MLP neurons of a small language model. Each row is named by its layer, matrix (up: input weights) and neuron, and shows model dimensions 128-255. Each number is 128 + 24 x the weight over its row's rms, rounded and kept within 0 to 255. Numbers have three digits each.
A block is one neuron, or neurons of one layer that tend to fire together. Before each block is what it responds to, as a language model described it from the Wikipedia text at the highest values.

Responds to: Decimal digits and continuations
L10.up126:117168115139143150094122115141138122146092119160107085132163156136105175138167095114162151154099114142141086137113117145109109107149128113167146094136101131124126183143095110181118117081162147110089058128118109149121115136119121155195115128107148111138119156117134127083113175108097081124132109116174126138147098122151149110150108141154120136134119151111115167112113146115100117117092
L10.up156:122107113111125127135072115120166056112164078127126121143103159135142117111116106128118140182143103179087119116122151141147122150134125093179111146141117163146129116111133168162146114111128112173109078074136154133141093141134135067119135105114151120122119124154130107129114142133149114106082091129144103104087123157113114133105102143116116122132106147168141107167106130186161113177094
L10.up839:113152095108119113151087154124113107174130172097167129149119110174174137111101135114159152134097126123153101122127170133137093179113117130116128134158126147153146111113116093142144111104120095105116128102120147125110128095120148125129093135127148147158168132098125149132099155118095107108110133137151101175108164163128077120130124104120073131177099079144124116135120105152130083150128
L10.up942:079123098133171186124120163150103096117121176163141130138179131132110122095109155119110112158117086150148108132149128084135075152135183104147150116138113144184122108130124114139109121162157158118088124159106101060077161142100125062119139132113107120123158146127112170081121120103121095108148130136110159144123145123122134085066117140107109155136159107144166129113109137112107097159119
L10.up1138:141128153170119097138080114138135106166075113151151166162133165146113120129163126118105131118147106166109142132132125144097105124136148114186134145117143136124097074104097112098139114137125098138064108120130119124138099132139110108102131116113137154135148114108133160134133147129130087135115130153085151140101172109104093147134141112117094142117052152155115140177135134138146120105123
L10.up1234:147093127146176109084100128167156084151143156109119149166088129172127119128137145110134122137097111132117114079124113122127098154109144152114109126156140115161135187140099142107095130135150108098132097112098143080144116124122166133116106141110150108147149129126115146124124184088125087049126139100157124159122085125175143102141150180073127090119121153108134135161141120086101164105119
L10.up1481:141123102160136173138086143168104118148124087122155131140115129136172157087138122114130145144095133194107119111141139137109115114093142155173154123134139159127139152093108149129143128148195135134116121087142126094103128138111154121101153137136153100162116148114120152110133158058123056179127126127105155121106083163175122143132118130106107118131145148112109089082103107157116143122104
L10.up1492:154111100149131114121129116125098106158081113107110128150165164160079189116140181122163122113125119108139118132148132134106107132119094136158140131136097144138138098123134130105114098102148151128105126121159145138111149090094152142138135146111140127153198130148107151123127132109088122141126071121115145146054175132132140146124120078100105125132119135161141158099104174121121133144159

Responds to: Token right before a date
L10.up217:096133151114157096080103162136133124139133145132140124131105122135116135115147107138107125123147106162135128134111109118119121115150113108165167155118122173153111093124173153147149121143130109133127129101176119075110123119117154104153093113137127115113151163140126110091137125129113127102145109094057181157150113149139109088115132111068120135121145094158123120104131131132125123124160
L10.up246:110136096133172104130140152120152111179163143105121138094116134132183168113113137112122122123114116158124113114131075092104164170090146131152111154118123136146101174131145089106122126183136135130172164168145140116117088141075108127119111134139114087187115143160110176125138119134074142123103110128101154097130134140084163142133139139089136115171141126093095120120111169156105155116172
L10.up428:126104101164139141141115110195155107153143130106122134126120098140110153153118093123126126104096123155090139133116141125119142163117155117114163164127097135110124133117141155113124113126149109107130102085146082107148096135073105143115131119095147096134159090149120121145124130091087146160154075137148177099079100137122128100078152170072091121135124129133125136122134109139118106098098
L10.up462:132096159134117152119164158142134140100163083131112121096132141158176126145136105128120089131123142136085116136162143113084149164126108139164119151184111172100122137095181162155114111131150109085135086132162135104134130142120113118116122111182130160133083126127139108112147154105123156124098140112079120139099083139079185158151144133045121126108105124196129114148106124131132139124147
L10.up648:135140151146127121119089109123149143157122129109097104119135124171112177113105131142100121125107122153134099118117106132131165164140092111192153106198126204109115126073161129179156090100134137120157092096151121136128116130110128153139154093074113168178110119147135074124115126120100157145116139160073161104131107152132130137121140120115134113150129119129124152130093127104118160125149
L10.up1080:108126107126114109105110154089118104171137134134145155141174112131135188098114107088117128116128120127138123152142081115116150152132120111142118156139089155084131180137122100134111111123134145138124126117169141140146142141110112150123146141117126122156152120121120106108143138113101133117108120146160159164117143141108128128164160149099125108195106168158172138093091082162149128135111
L10.up1131:142156114174126140182158104150153135123093125137089147141143088184135132137163104086190131132106124180104152121135124145114136156144162117152147147143079195137121156097167128162123124135123163132124109139149076137110153122100109132094124090185136150178150121126137138123135144135103114088143122070098131132072125144136106145120104143125145158140130128139125159137143174107120101158133
L10.up1146:147145112162128133144127137145107140173110088142138146149158144120131149103152145092136144154117131136177155153130117109157145175116111118132095155159120149108103177103106139150150128154130098106134122089137106115156142123108176133096135126111112152141152089155126162109134136114076154129144117093115109123138101162091122099106159127079103124097166115143103120164122173110057142093154

Responds to: Before date expressions
L11.up307:106129134144146116150134155149149132163099114133112131117127099136147160135146111130141098132120142122142117164135124112084159143122143099140131141132064155154147128148146124153167132146145077134126102139144131103106093153120114137095136111096125133138109120134127115114175144120072119082089113123088158100105134126141107097143162094106110142168096073142127096140077098131111097100112

Responds to: Before dates and places
L3.up111:109083116115133153120135141127143139137051125137093164124115110160114103098144149136112128134110080144135139118142067076074137165057111145159111132115087134113130119131151103117169139117168138135082112113116147138131162123091139122121114173127190121129101133101122150102080167104115111119132136113111147121086141143112169105125173122121146138156153137118100114107068121128124162134062
L3.up214:104123121115140138078118176146170133192121093150112149131148104124119147105154132151116116121084111144099121135133098065154133157134140111147129110119133153153114131109117134179149106116115126115151131116181141092130125152098119119126093123122161074141125126168124181105112102153077127117137142083125133174124150145108149105103094123121121154150111103124119149170121121142137140104142
L3.up336:129124114117140133121085140133140077153122103170109117157099037139156119114148110127095080172102104121161117151117125084131114092096133133152085134144142169121137125160126127139135114169148127114138121144138135075141126153091114131131137110102125113162110098140138146095094174134094116090139132097138080138140084158105124143093156121108138122155131079106120146102139141152111123152107
L3.up667:125161161161152164086117166169090130158156091156134115133145130193109141096113109110080156118094123120142113140178135076126142164082142095130139118126142145143145115105101138177192086160150120083153091126139129148116125155105141083117115130101097103107104117157126149084106142133082136135140104086142157148169135161110128136118123138130123145193124095151132179155146167150133141141088
L3.up1016:126113153156118118115132140131136121147116094136143091095164093130148127104148132139121115161137155153098125095114117108142146133142138143167108101110152148133147109146118123160109127130106122109110104091140144143133109136137122135115132133103102137141129146123115094118129122151129155114131122119134096143128109128051146119133074132152127111150128143138141195160130109146141096110133
L3.up1173:084122102159146094117134152144132130135110119100096107112137094139140151137136123121090137133070130172117102105127097121122134108107128162078130126123122150111131130148145160152120120157148138131166119107144135136113126070084169124109147145146135118145117155118110145106081123130154108107150122069113134145119132135076118099119130105071156107140130125115115140160108126131210119135136
L3.up1412:125161150177133123139106134157157120153111130103083134117122158138135102084127161127061127142117115149101096101167032062100142153119116106153132118113107147101121126097129151141129125167149124114133127127187109102101153136088149112124146099131142105109143112099134153110098127111109138097104140147118105130143121151129141110122140136073159148186133152105138118142066127148134116109150
L3.up1473:109124136148158129123122162135099149207082111133155117091169057159124098077157118129084150134065087138126122135152119087129118148115114124147108075110133170138112148100132129180173123162118090125127134122143134092142121120120158121144111134120142148125118128136122140083123125139091129122156110087123117097130102147121132112125135132096110110126141078139151134139125138141148082130122

Responds to: Continuation after number separators
L11.up566:114094130142148138122046151137162100156147127147107129139119114154159128144102134112155149137103102151146131086086162183128148133104160069131152147142124109149103096142110159148153136123131118098146111111116131139117097149136124077148122118155159126113082121130130136129122156134107084125149092130168187132117082123115134118152130140117068138147117120150080127106104110144139134108128

Responds to: Coordinating conjunctions, mostly or
L3.up32:140113112118111127158136121160130141112141103082150133132132134156142114110093164127155107132150155139122087100137066049114144135142094086114148167136134135117060142110086169128119121108133170103109155163175135127082198147107112119130163146142137096132142109136135113130110152095128100128076127122093138118109118136152131111108126134115110190150117127139090087127066144089119150094148
L3.up296:112156132183116137137123129140147143161130135113125094152121115126113150108087150131114114145121144149134075118121109103126138130137126159096163166141120148112099131124105127114097128171136134084139096122153091077133136169110135129126133151134093094088160095128149119118122132113139122059064137124106119104100154155153119134103103139118127139151109123144148111136087173127114149137132
L3.up391:099149114138134154151101178121124142174094104131140152120136093123126125111139143142129151141102136169111116165183106108120124159087111182121127115139164160100127143132101127147143122133132089111105118127139172098155161161104170129128132139123136145130147077098131172078097136145098131144161116059162102113114111132123148133164085130083111119108138101097123138168154149123098103155089
L3.up416:156137134134106196154105119136132117177079134135095115146151110131095148129143146130149112103115121156143088138147135109100136129109141114089130169132143153143117146124119119135118127114137137153088131116122184121111147108142129148121073126106122138141155132100135116126086125119117089105123128125145174112061131136152127114156123105134079157141102106131148127110104179115148097164140
L3.up434:108131115169122140133150118142152110131055131096085121124145116111067162124126109111138147122140162129117120128094118124114143139109156130103132151141143152101117180144125104120123128134199154137095116083113112156115153133172160118110117143123130137164158097163140141143139166118136093164118113148104105101105141120159095120132122134123062128114108140136127134111108158091150146173133
L3.up461:128111134128107140136125106140157165127093130133089135125122097140110123154103119124151124095103098142119132183139119111109107152117106140106127144140153139129120151143141119121155111088160149104107101129132159143127162106100147114111135121104125142137179138084109114127133154085124104127111137117103155101070102140122140123160080123111133104121138139120171096161129122130101095129186
L3.up616:127120113098126141144097137108168120088136121108120140098125105140150129104092141112149120158093145168138104109147129115113113107138114169112162125123144130139112119146112165111107107119144153116090140172080131121145169134146120103145129156108156089106148077119115149136110108130111111111106112112150122111141135138148105128154112123142096150115113093114134117085138121126155114134134
L3.up673:105110110137108172147134137129145136114096124139113130115143096160096126133102117100099142126115076142109079159137126094140097131067093153128155165121107155143107144122141123126129097130210142089106129117095141118138180135123157137100130142094210131124168092134133139109104158119116118118121097127104118109077126178159098124112156089125110131091106129108116118133127162121127137112138